Weights of a small transformer language model: no position embeddings, tied embeddings.
MLP neurons of a small language model. Each row is named by its layer, matrix (up: input weights; down: output weights) and neuron, and shows model dimensions 64-159. Each number is 500 + 50 x the weight over its row's rms, rounded and kept within 0 to 999. Numbers have three digits each.
After each neuron's rows, "fires on" lists the tokens most often at its 100 highest values on Wikipedia text that the model never trained on.

L8.up467:510476489422370479528515498537463541490461557405561491539477556573478512458516572612544589518389517534486505482480487486535583474496382533470466495509533412514524459410557568538552507424527422541420461514466584535533478463474425470474507595528467517529416479522533551520549457534505559515
L8.down467:544553490445463464455558553550527492547444502531508474518474486462521596492513461514498521445485545530397475440529540578512457502545535373477486563406528515491492441426417387519567470605449465520542570595529374529504496509540571456519484478531563444470536430513535440505462448526486532471
fires on: "S", "N", "th "

L8.up839:550447506529501575593454422498425408489477575455610625598432475485517503526496469529484437557556562499465483469500463439482476509446474518554469433495476453476470399461489566551521578507432504500428505544424508473465505494538480443502482519474562437534463552504481594494565507500490552514
L8.down839:434598529464478499514477484530562388482448546467593402469436529536513517506478562559591568437469614522433466448495524596552512437599463492549550421428528560544496514398553356521613493577513465492489406444453489468616520407484552533495462439520554491549463536551453442461468482484489498567
fires on: "wh", "af", "N", "sh", "th"

L3.up20:491582387461436484463446485532509471510509570407499455486444621416449584436613512467504466403624448466525453472526450479526423651470459552486467547456478517557445540556486467433463515345558442487525512429528560540489413550532486454537482462519526513504518480488515543448455533478565456468
L3.down20:478541537364460509507519411568410434505482513502528539526590481457448444512436418476524540523466459542610546573479459546540455403430449475528510518504418488475551541590558483527534521577460484477522491563537617442398445449550540534531503498468441502447492498458467468519554571486428505455
fires on: " ", "\n\n", "F", "C", "M"

L5.up216:537449462502418507541552544425522565531568498481516545527550514393499521573494522513437447421523578482477525509448487491577467477471496523528499507553560483484447448535483471518412405471435509581540513559456525515522438522466455519467473510430568447574511375550569457442600388581489410591
L5.down216:472470569504455464529528563539449524478476521473559521533446526464487513498528539542528495435437494400511457421513501503585520502484527563472584520424506471480509576441459433535348546478504386484498580559536455507489537557456528440545484447450438446515541581420477536558433476443430529448
fires on: "m", "r", "0", "3", "re", "4"

L11.up920:489550493507380492493532439368443564540444543490471461536508484475514430478577483504610546608425492557541551565540604490512432490489414459466591547499493451448564483399519514397490440556474563508480521540557524555554501552503517544530518513466515456467492541465541532513459460459479546396
L11.down920:388461574512691467482471514598512557435485423558525421478475487468562503450519536469481468467479569498455488563473441567489475433515573474600478469443492555481525472558420455552508576494455525431450488520500529457509484478556521618511487514430464563520417585499476462502499508493531420571
fires on: ".", "is", "sh", "k", "m"

L2.up748:500423600538466513558532505452433617522567520448500487492510462431492462483582533580450560448484498533484418482385532494521496477529465403513489499541503473447485454509547554538465533464563483496467523534559480571470571517525462438551506570493464527541490535499500581582530470392406590430
L2.down748:530409483479561500453431504453507494548504514527522507541549467495491522518519587593518528543461549556558477552514426527487568508427448445457531475459522493570637523465593568515462421442447450506450500475481585425541521564438515477421542545509456573412463472463545486530478439462495560549
fires on: "e ", "d ", "t ", "con", "were ", "is "

L7.up666:495467545501457531468541487466428490424467523527593429487529528463406449509538503368438433538476455575514483479454557530389521506414567477543542607458544450576492467568533439558467525523536467463520503513451452448491505624507557490484537552439544499436491550558460556538522573446533480537
L7.down666:512508492544425517453489524498527525415517518483585482461525453462466436582520490508520495445557528592453525437543593499526469476511552492496563406644521565468430511498462375567503527566556480495470575463456490355453554566542540496525459469490463431430500469552472468504524521454653523560
fires on: ".", ". ", "h"

L9.up891:502506477505529495553551596451510482513530459504507429505448486429489499499565487452539539436471584528475496548502526487460430567497463522499477517473511480540528502586534490463518468583369520492559414497436509492504510577505530525514565531535526356512496369472557407490441466386537567514
L9.down891:504424516515453490484473513511437476573514609498506499468630399480498465542501588551524442464485525476454486581608463445479492438465392452525550533520554525518493557486460537450490526452509575558450459446541512488373521505563411445497560470514507537535445482540473478477481356557495525539
fires on: "w", "W", "M", "em", "m", "om"

L9.up258:438458643487619553522571537424607581402434445432562526511507531472450556452469528465427521476518586408473530493519524529507587540531475435558560588509458448531455534490537511494493450503458397568422462594503549455561539528503549496438478446580449484520444411450446499549414577517481488512
L9.down258:554536384472523483461544557559560505531590420513550538553495453493544561514460522508505534409609471508423496531496524525418435482523516501417571500459459508474400506456488485552504530546513428592523649593482517484543537485487461486469409625493527389461461535553514584601528494527452435544
fires on: "r", "re", "in", "en", "us", "l"

L2.up767:438512493543548544443535589385520488502512495450459475550509473451519558460499605565467503562443563468471511550441513457512504534350669414493566509546510439462494623510548580523465452520424492585425500507524506513465476533531516520462490513499564519532466485507424545454436446538401499589
L2.down767:551559492453515409472537478577542503492473470518495528554463461510504501555475552533536524414577483528495437593491420500559547473553497394454624414498491453536536560439505506558487491510545592494578444538506436457561493534419451404439543446440567481510586500452450534476628574520555453445
fires on: "r", "e ", "ar", "l", "ri"

L7.up136:430564523525436478586491630458441349498503536554495493439503493568502522524573472568488497517564539484527502451421439499515472576495567440484460524539494435459461435507449545535506458613469504432572520453581459479447528498472560502577580566557473494434545488470503511389538446474503497546
L7.down136:458513431592519476486586516499520504501539494491479501574459575455453582541460520588443529520473519485471526501495502500500476465439467489525373592366440614516503451344510547454546512502405581452484471563404506519496484539548510441530489466458545405636511422530491466522465468563553586495
fires on: "ot ", "| ", "to ", "t ", "l ", "y "

L7.up723:558476503570498455490438536605482562494458490555423574444486507411443466542501472503479481418521526475585497403472527509557539510563473453507468486509484584459559490472497460476501458461448493407548449519376394477470451527442500545483485486503362497557471450511529549558519434476517444527
L7.down723:519497549507613522449554381577464562445420475420508461552535521509548538509539560405545572566393482517494429543465426535480488528547561477468493517548465417505535493526499486439425466554474536425581494485497466563564507590487447451567476549443474512439566485531431519502539495516570509473
fires on: "t", "ut", "u", "ent", "s"

L11.up400:419537496418503534533521518498526466516406477405502526522481571428408574538543561577470481497463569544460552470522524442478550433472450508483482508442602464542456525527460519506506427504528499485538484499449552524520470496471594499451487460478422514613503487481495529453525459538416469548
L11.down400:600484425504543461605496497547543535497439455557491504491357466512517511534467483497491566561492541465502490434478600545474422545457490552586449449487480497489458513438553502424561513417623448562535584490514497494520499470542521518440462500413447523533467473472506428523419490422436477549
fires on: "u", "i", "n", "s", "N", "an"

L8.up617:465521460438436518511548515440431576547473466530527503558586460511498411532503542493596588464426531516560480486551538422389471444574490529610498510500489512597512405520456509495476464524435538444495464448538552477621463456378522558571440446526523563486422419535466476493441479507382468491
L8.down617:476514572431525526464391539618466443493574545428434451582528522537399571507496461574475546423471480517514559478482387526466486590530454521522518522519507485434505502487482491543528499446493532482533439490526546518437579513498440549510565492488506428558461549531521402389516577501573418409
fires on: "m", "er", "em", "ed", "and"

L5.up292:522582562501434431483376582442490484539584532485546554388397482404495504575559487501593586419515549502429554503494499431516448462360467497533496535454496552582493476542499517464507553498434388508474495443531518489459597497469444570510431511432415472497442595436512504474545524521448557508
L5.down292:496538582484427497475589522480460383474521527365560541490498496482524470473561503508532522513491518521480501537537549442545519561436457576428580521465515511536533523523565447503408481507417427525516444557469439600506504494375444436505443542523484494490477463505440468498529459478432490575
fires on: "i", "J", ": ", "op", "ic", "o"

L5.up244:466472615471398454579521505532448559502535503493513512486508565521482493639507484494524561496558485466542536547444505463531461476461494437544538564531516521517462455610585442506527467519492580522374515543388507443516499485532501496443527578419454518476429451445532462487472643463518530563
L5.down244:506482460471528574556456564438485450499485448518411474471518466473445541430407430546528502507405474536516461480525473587462595569521558553535436518495466492500568456461495524509488455403547506467609582452555504531390489476492571481506540504589530462522542514559435504526515368492552409444
fires on: "u", "i", "R", "at", "ip"

L10.up701:548477566425495486466480457473453606439436586400496515597477481488391527477467514525579432534528457526460488503477546390561568449532459519594526523536475436532533467548546477443480458489535543473497515540503599524570500482440465514515516467334520567511567524471510558370578397545465481486
L10.down701:527575381525463498463466456451539408533453460590469553518397562488489454515512495493483508562479547541513500481500413525414399560555550467429543412441479481543521488481441444578480560486418450582537547545441498553525555533500456450472435508599474508498391562462463451515501552413534457576
fires on: "en", "s", "er", "n", "ev", "y"

L8.up713:432458457465530568501505565496568511574481589427455499476520525479550499494585564538466445488473572475547456581482459442510510386466515469489439508519553483455489552419595630396480628501512571560482480563470510529522430593512565468531506519492565485447480483437458444506539494502495396512
L8.down713:548485523452483435490538511495489506498472534504481371508517454477486518516444549534436621499577515511480505460509567499552513510352413566503492520535549463525458500444549568540545458486548459518407413532438528536618498505429566521534410507642534435519500474499547444396516499384462552449
fires on: "a ", "ag", "\n"

L11.up904:533532539358449457476574547452521480497466523459529459575472540474458589450502487539554457466538502456453551502559527523423521396549458473517492586490422421601496618524490505475546492527533494530465522469464558415492475582473489585423558486475509401563479561564467544422508376509477460593
L11.down904:486467492505541526426388523461600509492541547599537445363388540474557464493513480544533439495518453532515483540507616490544472572527593595563540524483521519486487427447519461510484524388428491504525480532410531584529522483535556543414464498456468488544499583503485531462490580465585472467
fires on: "i", "en", "an", "n", "r", "m"

L12.up786:492494445523493473659473486462480528534484539473482535533470485445488622504514488591489515479533453521484457568511522501538485493468476541490534529534599559442452513506507528489485414510494430468495498550539501557523606493450480465519409549490510470539460507454548447440494503475546555590
L12.down786:503481531471475480444501465514479491504458407452492495427444541546488488498461424474533537477474523495545556491476542609546521514524482510537525458500415509514532504426495467525517495555535476480522539414523480413575516623565408456424530472546420473572435579570484548454473521489464480465
fires on: "i", "s", "u", "k", "o"

L12.up583:518513517507510494572516499525505513451498430422551372543497433451423628523507575502515469544524464572531477397557476531414431513416450469575495505468459508508566504463472598414429537507448500581548462564493496535556499452570475542514468488441420507550568484538507599492461552476489526494
L12.down583:343560508499499386523441551415536523568532514521526473499564510452557507467601495398432494508506498519432554513478505542440533550357517484467545464514525560485441470428417503566555427492475503494447555461510470456411493489514473546452551582566479500560464607557473552492520482546544512408
fires on: "l", "ar", "er", "el", "an", "r"

L9.up549:473535573497490557595448488493559514429524476493467563543516457363479391530527428522517512454508470555473554562509529552527548529477490533541533516496492499447579541485536497461469550564516512489400487509502545535474429564485497387514463389520541519462453499369506564533470506577478453419
L9.down549:505399529470526523486476439484504557493518539469528483490435525542456558451570584461534419489481664382461494519525425470462487392608481511511495490532479508612496550483505459586534481502499566473567525553413502550503540440460494508472482541545464461592513451512540409461559515437494508477
fires on: "r", "ol", "ir", "–", "il"

L5.up588:534491378555442464553595485472475517469539426522567560495497450572475457548501514462503540417473455526524524403475528401425468451461573518559507486530420576494573513587507545577448478483532615522549496491549489481512503511475426560466567436567527544503535543487516525490419484520514396484
L5.down588:477550488481494401559471522511589489494521458552500471545537497550430643430482487645461517470511447469553565523496565517452552456494402429584521488514561534512484506443528524503474514459517490502504506564469577497569529539407515576490509434520507458508420494506597390424457473508495476358
fires on: "av", "b", "or", "l", "and", "er"

L7.up122:462560473543464546490474510417448493443473490553495484499506451474590613587467418555459464454445382589485442516481551468463519531485500503505481532525541576489547518566531550481549476567509477485623479406567424424598510480501438483607540511389489488539471455477513480496513491352480434450
L7.down122:557537491567431505500549476510537476468512494508465425524500433544481604547434507533526513499442540470473538584471520579469513479483563523476415469481453558507472433519567437470529602518466537540486537502421533451569417507442565489541417510561566426532567446537487479532486436468509451487
fires on: "d ", "an ", "to ", "-", "ot ", "ay "

L11.up956:485516503460446499504490435526406415459492509577431457489504512448465498528605544485586466517522565506475418542526501601496485514415448480517467415467544460430499539560570569533453504424420471507544618558564534607533504522515518523502506524493482500533465509476571553434410445440546477541
L11.down956:405556526481581554514491502466487536501415507528525481482510519553471595528484543529432486425487448441442526558495556522501466481559585582611475468478469627520487552479525427498438543512493433573533503443509521466554461479562524485498472549466589504519436485449517551509470412578450491567
fires on: ".", "k"

L10.up271:498474481572501566500433488487561491485532508484547533506628502473550570418445476524609394490552510481391454617541428431533529395485487474445633523536584567489433528485524538538465565501417478543517497491420585506569469579466418477493526499524512460441471497516588509422507522565481534529
L10.down271:580441490481536475527586546434416469517458433474517491518496443453537563500456504477455535532492530487496524428469462520506523618533539587442499520492473508462543503491478460408539530431586512490465470464502481464547552513570420412482477556472566563481461549524435587557454438536572433546
fires on: "o", "i", "at", "en"

L5.up178:574526542551362451600512503444514375574574509518491465509458497444470515557554478557571500451502491533440453513525482539460494411538450467402512511431565537528526497589380469351592480446489447497482545384500459422502451519544556580543499535513447455504448519503486525442491518528510507451
L5.down178:426554557507488516497506517491557479584504496443499489495533454403534508443403490475507564443462543511425503626449514561523581474439549436425571517523464608458510466474578567446476547569459530635539421514467631481464524427439524468563474517529514542516529511471537524496583474526458516360
fires on: "p", "ic", "ap", "o"

L7.up866:518480510470432483529515606550539530496601564524521509521461549565470608550526570472532493424517558471597538443484463538517401542439524514404478515525533434552502455502449509573498453623441535496450517435428554461525551498391498577454511485496489457511547496605455489459547508539510465555
L7.down866:438546462598553459543486521498500474518425462542495446512524513517411464435467518458491521533480476521434456539516526519415497505479476512596480480444459571492535501568488544595542548502443553500483416558568489540390519496447516501555425543429573555516391451441514475505431584435424506413
fires on: "m", "or", ": ", "ur"

L11.up55:468466451568426556566487587521530476471430439509533449500499485542535456445515509519581481515463525567467437562610521431410518425460399482456425589536572474539502552499553537463539489576434461474547601489537494437551545521592474521429485545536432452410470528495479428463606549501540464580
L11.down55:489515530478616426477567576508470425471493476470580552474561544490432530562490530517465511496460524508470559530478485445530537447514460528491531492523430508549547582489520538540535544520483452489463421502465407481353501513419397439399437570448565575567513492536551492496465426528472481568
fires on: "k", "el", "e", "en", "o"

L7.up704:523544568537474533502526499483558559482433479550548496533568403547404463545526427452466421546530477562488480566361515486400488458533586465534471506470525494539500461458582435591446511579583485471477565591471507456487515512470530512457464571428590520516504463459493475465566486562519467571
L7.down704:505497589413509510443506500497561536471563556422493503506455540512457555595456464438554547528505423512423665443605520515493380529467548522511540535552404553455449532529405471474423469520549600473460410509408525498484538534547444521523534503445498450473426538477441484431467532425566468468
fires on: ". ", "ou", "ab"

L7.up120:476457521537511517533573508460560429519655474525499565496566596522496457537486443495474487455516621533536548511504469480447499493555484478456399591434484542501538413433432530501517516524525453345537465521432529576479521516364442493425538430454504379571455486500473588551402544497483506529
L7.down120:507574504571480490483451396555490468516508543484448593573501560516565467526506470565506502455471537457410589469526455455509605542522507377473551487485588508505476460545574386469502473438560573476432579483508554588497404462562450507520483444449539501635544480462484485525604467478548524479
fires on: ": ", "a", "or", "e ", "b"

L11.up403:418507381510482525558491533506526499550394442505508522466495515497404485486486404545614486530522539512449562452517506587511526472525445539493571497515523622542384476461486558499532475495396505510483558509591537526521497446555367476540567517488515540450495483568566508456432538491570477577
L11.down403:512522559451499480571379517514617520552500457465469518597550497494573612510462471516394484507537464429539572523520602458511528429539544506544472543528443520577478561466474541476448553549492516397498538427515513401527481490525518431387473567597574374502548460447487525503486559559485494563
fires on: "o", "k", "e", "o ", "m ", "a "

L11.up816:547448464530473509542537528569594515495547530460521567475478416426466515532543625420510471494540581537474477399524512509380427478374487494597536530475399409504559462471463484445615518521493562505568463475495470486560505531530536574519513519436517509490538491518512481587580511554446472549
L11.down816:528577552500620538404466538477474464481540422517538421482554492471492505432533511496474561547523467574481476554477558506434594520396501460494574411563502507470477545508541528488499506557583542537570439535550429466395581463375539462520475464531535502462361473571484454484458454493509498461
fires on: "er", "O", "l", "s ", "es ", "en"

L10.up794:530504459489560540461395390557435567618418511522546560479574465463495491466528541440588490376516473483572517494471561518574548539450513532502525459439480513524438542493507458481555453526495519511502423521456462392482535538382485545557548531493408561504467383434480559493501501436566426539
L10.down794:432534504351452464531510528534445492559454563542487551492515557571588424560451426429518497542562394570571566432473471503465550489493550494462521572507531418474397525480436531495539439516565543546459516502552502530548519386605479562487505421481543628465526504456478537407452537543500472485
fires on: "c", "d", "ep", "v", "ic", "s"

L10.up634:450595535502477517507566509546500523455649486520396524460441480509505459541488401467525525445455548457481508455495525577486581440483472499476488446471534536490508529499511497495465530564474408467594565466524532504467605456508495451459530486518640425463474462439478436589461500586505404534
L10.down634:480591522617479541514432455473401528591570517459463461541631529453467504517548501461528539453446512522421501501497513391559465548531555586463472510543513546494485471582489366391466485520517546428450540473397458540529452492478548551482416543578431489524542475486489555432565580471566539418
fires on: "B", "b", "F", "f", "en", "a"

L3.up700:452512574485539510500520400523557425512493503490479559579438608484511515535600536453426436530499514471542476498523458469535539462502438486492545534483433579603530625564445542473515536471457500570529515532538504644516447530467406476578484481556591563514445532440470472421455562521581435512
L3.down700:503443604436417541500501515464438522528472555472466543527509465448606465515580383520485507572453453580622516461549423512543460443485478458608504547491479531500520520513515473428555475625481511444523544468478500570432501558491602475509459551480461474547536472402480438566445623459487501412
fires on: "| ", " ", "\n\n", ": ", "="

L5.up578:487595485507502529515485538503513481472533556561479553497498406484561445506520485479526408472527505543470501453505493561413546547550514429486432541488533485480407454551517558434495475483555443503458554532494519532493525442411450526486398481460565432484541561441549554550520505436618478580
L5.down578:433442524533483501516517474444436407518510513519462463503529611523527601536578524564501535403497510485534485484569532515481447512439467508536571417500604536432491511437466463494451525444540594400632441419588563511523572512475516468478460379446463501469523470507461501413551526483554464475
fires on: "m", "t", "b", "ent", "ag", ": "

L8.up572:539489512522500468466490552507496463495515482578526412541422482523490455580463460450478498413566512540508461464530493507426499487520526455437446604510505540369502518515475455430588546545506470580506431551470583550605552418525479534499555519474532607509430540622504548450444505473468566543
L8.down572:450512536411546558549505509508499461525491512462494470566507598490457500438572536554535416514533425457505515453550388463520490526485578607609550521519549530482488488550481562464502543499500507441599570429569581501504474529498462510525482498357455488475537503469516450518484500427625412504
fires on: "b", "m", "th", "}", "er", "v"

L7.up419:485516371446435475460439526454471422593511487495519433476566525475428473497566505558542537426575538445461505494495633489556494492567483512419546551485539514622509517513508478554519591470510496499590512601527465440440427470525581469519518496546442390567472453517454512586620485528549538499
L7.down419:533552535513481499529446483423504554457507535454578474484603539520420476468466501468520613455525531531482475436428510451478570638438497531484514533518556480488491475480493465444500484436564463465564514525571597528514466446425561443558471471529462623433427537471468535487526464524512557471
fires on: "P", "O", "ed ", "on ", "al "

L12.up610:492484490539447549636647513443498483415534393488559528515523490494503474545506503465455512467488463475563459481478499527547549531488490496504507569557513472463403498494491495528497577518469458509504545514497487596485465415480496484526551457494561424548472539508488444475449532559478436512
L12.down610:539525522564491502481540625524430388450487493531482504528470475572474465497462404525500508524538403472415447419486498442576481478434653506611568501465509544589533497435511476531447509508397444489514601399545423529505532465452484418470512569458537394569447450400541474570471526545468484509
fires on: "==", "2", "1", "3", "4"

L11.up861:412526413424569462506472543493570611450517461466558494524540467494441564412441463415488548496480618566551431562560510503462397499472593483500515528497526520512497489518489394445498518520483566537544552526495412443587523514559505440566540509505563551476401446487454549459539505432442504541
L11.down861:518498513449481564419529555441483383472482610498535489457530551421583525613498561531531550504464460544545495503505483553529432432487473529537444512460495546406499585456482591492524546507509577513480517532585525439462568445557496488485444519454481560466492566501518452583432435455636529502
fires on: "un", "E", "M", "m", "el", "Ch"

L3.up870:547523443522484578443538474512629518585511561458431440502541472388560475444473538498463449584472481494488467540549497525489457460430489508515463499465444550606522562379480581551548562456541589524431500557427432547522442489591579534466496608512556496575572497516389452548579516528519516563
L3.down870:466491544420559430513456441412394484441516514526506513495504520502495560511452581511520589510485526500458535534575492454510512515512522473459486569522589524470382481548612412533506503524562488565581566572411447533490501473333508511553550513513516533440420453499678494550525441447537475427
fires on: "a ", "ia ", "y ", "es ", "e "

L11.up725:581413522532499454527501585530512541558489472542440586499443522434521488516570527530467477486602414521511517453564481564498549528523556578484419385462430491531684529601438490525476466477462510521488410495440489493490472495447552477488411455468464498484455542558488521516508417424558485498
L11.down725:541524540529531528569505460487410586477526477503454517492559549478509562479433464547458515522491472490452467560403439449595492468488477478531546533482589565451440501488448447480521562514485500501442559590529487430457501554501481390558504559509604522518524483466466567514525437529472425515
fires on: "3", "19", "b", "s", "n", "t"

L3.up172:535561471470504518522519473578566569486380583452461477509489500504507486484419491485490563484566463483493521436516618436519430469567477461551582378436482507386505462555547488516478444455523539551530551462493507532499475521493467482515565407554454417421551482529510525501563528539494458492
L3.down172:426493501448428542477492480395519488564490455480532472491527507586507472565500412455503560407474491469555483438569459441404472457494520560437521426511538625444508504529478498510487499556453472460573521506523480468481604527616574529536472508430565534532466481461432449460516451503574543440
fires on: "t", "ev", "to ", "ep", "at"

L3.up716:517498529481563525506605450395511524429508463500523516424426516512430522549511411559499593501513507566537529556485480427476480601414575521365535510522597440450501430572506524435463570479438512471550550522472418476560582519534521511445466528478495472515504551451462449450439594477592537576
L3.down716:559595552456521542535562545516485540472472452512475559549526475476524522502370410468502471468485455486471471547531553540484542358592524567518540474541434562470530460493515490575557412504573497541441440523474518451489454550448462505414556426569495499520470510545432500527430432534413459411
fires on: "ti", "e ", "u", "ame ", "us", "i"

L8.up715:544495467483504405512479485517515421510541469534443588464440527503498475488458455502490536471529446427539523473469448428494592485535421490507487581385445519544509477500558544536511465585587441536564477483490433414546429484503514479516568503515500497574551465489498385531532423562464482494
L8.down715:449531533531513570506408589485529511446398570465522369436481474489439496461528469566460506462566560581351406525525514540508520614522517538436564561536457398416514487488463472486510509445438492555555511506565540523465557464491536590418453570483482595405495575494446560431538523423542464489
fires on: "p", "n", "d ", "i", "sp"

L8.up804:606487587471492471534593525616530563524528529483471510503462430457474482523478544505571470544455557495530548516529531538402539510591499492620484473494450468507485443484425485472513481423435552412554531526507428558525505436475502417420609502445459432542456512613475543426520432454493545517
L8.down804:478544492453481595498538457472533453529558451552532469499521547520678476552452463468582564475486418598568448472490478451580473464479526497494472521502472529521502392471491492522587460520513535450458412460431477508520592472515483499507488498528562538442453486459488478483505483475585435542
fires on: "em", "/", "os", "e", "}", "^"

L7.up660:428419455557472543541523413466518484425544515460557523530552577469546590477495483481520395546493484484492520573496574507596579516402559427619535549584543634488459526494571587464500631435452498543416421461463484468504551487572439487517482491534430479499445443483387566493479534446481535519
L7.down660:622444458504556546469535486467430360535465442552523512416461520504475495502469473517451482436494431520556475452547625419484470497494526492390562522441428507507547429521430543539462620498565446526410558561568567360580521472547476488519454468490561488548497455516555537610498537519499478492
fires on: "or", "l", "d", "os", "us", "| "

L2.up474:433457582465496458547509521511538470536499474499538466508564516442525428536522554468502456407487402541512462466464498487520440570525506411506489410537429402493395567509496454547511478419588502518518550471495460512546572652491455509511439514489523605532506575480506527564552446551451577490
L2.down474:483461515520447553448435565380502476470422524493414532446462517609534477480492529475496541556472632452462561539592544453403569482474445557496552446582528432481468491528476600530478464500567501516464551505547588517459444510458595426509551486498558459463460494482378571454508451431465411490
fires on: "e ", "y ", ": ", "er", "t "

L11.up324:456389506492558509525497498541501531486485471431528468565468503504499486531468495567495493432525581548567491556508489528552511446529505441528428530592484460508464461504582462547486489429451379385459484505574514440439464529514472428438525500478473418442434448499442558571517560580504524571
L11.down324:563607452525511492528625488540479511506484477533569456535382531457393523574519430484496552489509500502582435431443477569462427477590500484503482520426507464492435509519411509447485583483521522544485502573513458486494555514560539524536485473458444519504539482527520504529492487500552476497
fires on: "u", "z", "it", "re", "in", "h"

L7.up189:514495481424500536519561471534554393484435543430424450586596482494390586573582517458546490499562586512590495542530580532514459534559547428533477439457522464573529460508591443485546450522461497456499519506547481522573486556469449393481489481402459508488469539483445477520540473472525476484
L7.down189:539548445545508420524549504516460488432618501572510555460508479515455513437431453640482430530431463553425472432524531432459547487417515542494503479490531556438500558529540581531444519525452552536535577439545481497523620535479435584549522502573532491523525538469547517494401539510451557512
fires on: "n", "el", "N", "m", "ad "

L7.up874:505550470388465493543507563465463513487510470448416489451601508532450543546522540477537541549503566567558496445450464525515492508510490498542508535410452470553498507539480554425519473572491516493517566481445516512565477577445466419518534570497499485549498483509402452344622483560548487489
L7.down874:447577475545539437566504454555458453408521477389491510496541448512460466465413456468526505394432543543534538583492528488454468535598526506503475543464477491514481430524512536490485485530414488544646523489608461521511507541553527505458516458525538480561455510548489453551501488430476467449
fires on: "m", "n", "our", "&", "or", "op"

L11.up266:523566509470477562500557556466427460514508522571528554436516437469388550576500455509483474541362576573553482553453575465493506414441493375401442512486414531539505532582496510454566500582454494538562520525503496512465422431441473508491502484495515531503446554435556406458517457531462549451
L11.down266:511397492591596505528460482499466499486578510466601559402557485412451543514553459565531483486555550479456489470507457402494519486543401521491539517483450554447597512462512420533538477507493610495547546477569467385483432475548447455470549568465500573458539414489534467442577470494476495529
fires on: "am", "m", "ug", "od", "por"

L10.up788:587564442548517583524520409529584536512438501500519532538458549464446465494424507436479452429594470489444503447534510482512486476483520518448553619459493513502546457539523514442532424570504604525433454448484509470536448471469496554513553568508489466455482461449436438514517588448490484481
L10.down788:463564513488452563505580449459508523516509526490477480411565421572446531469536495517538403487441502442510504472499482594376517512444526506441549516545494411458502526556502461401419507606486423507528543596488565573503568418536550507517451431468590572514468518502553551475425525499504591498
fires on: "c", " ", "in", "v", "| ", "e"

L9.up521:464591502515446498550505355548457502478499498554544543548463482478454480555533553555493425488523457530526491466443444567504535576507435458592520478473396505355492484489534467436531585459554477539499516545575518575470469409481453501528548555410431524522559528428526543439455498512569509534
L9.down521:506438448574530436533436482493443575449517516563538521537557533492486537433535480523516493521498572430527550540519459470514584553579508416558547494538519511511517538382544445506452551429507495464474418512552498434498498545554629587448536560494472451483520527618449531597465506621485538511
fires on: "p", "qu", "c", "ou", "at", "k"

L3.up803:476561531474446597507499537513432591597515590561470456601494531401487532474527528528494510485462514542550395496414451454608511502492552531517586436527457501474421500503547539561464453444457491569467541507530483533483455553561495588601487399552602455483617489442580487521465569405469557586
L3.down803:468423613462463489428512462587448440435479450486464473516461497469480497519535512572490546543483520588487519571544478536533487428516511553491448491480459486487563527579523436439475580413466546494476562611498407478400468442501464546515498536444476600562411512444430451564600457472474452455
fires on: "\n", "==", "O", " ", "The ", "\n\n"

L8.up31:543418463485481517548486447527530563547542429472586502573577476522337558545464516533566447498408439533592446536451417484455430430560517511541460595442528465514505518477428402484544506483495483574576513504444510542509510513602422573489546498509433467484491547512482404452623509513563420630
L8.down31:494495494513588437488426462452481455553513523505497502455462512511534527580515465434515461547545571444450535475528593523500405499472510557431504498419575536393434543506493521466484548531409538459498501596547502483424530395411476518444425526416506568568581520571529563487556511508539555489
fires on: "er", "ch", "e", "b", "o"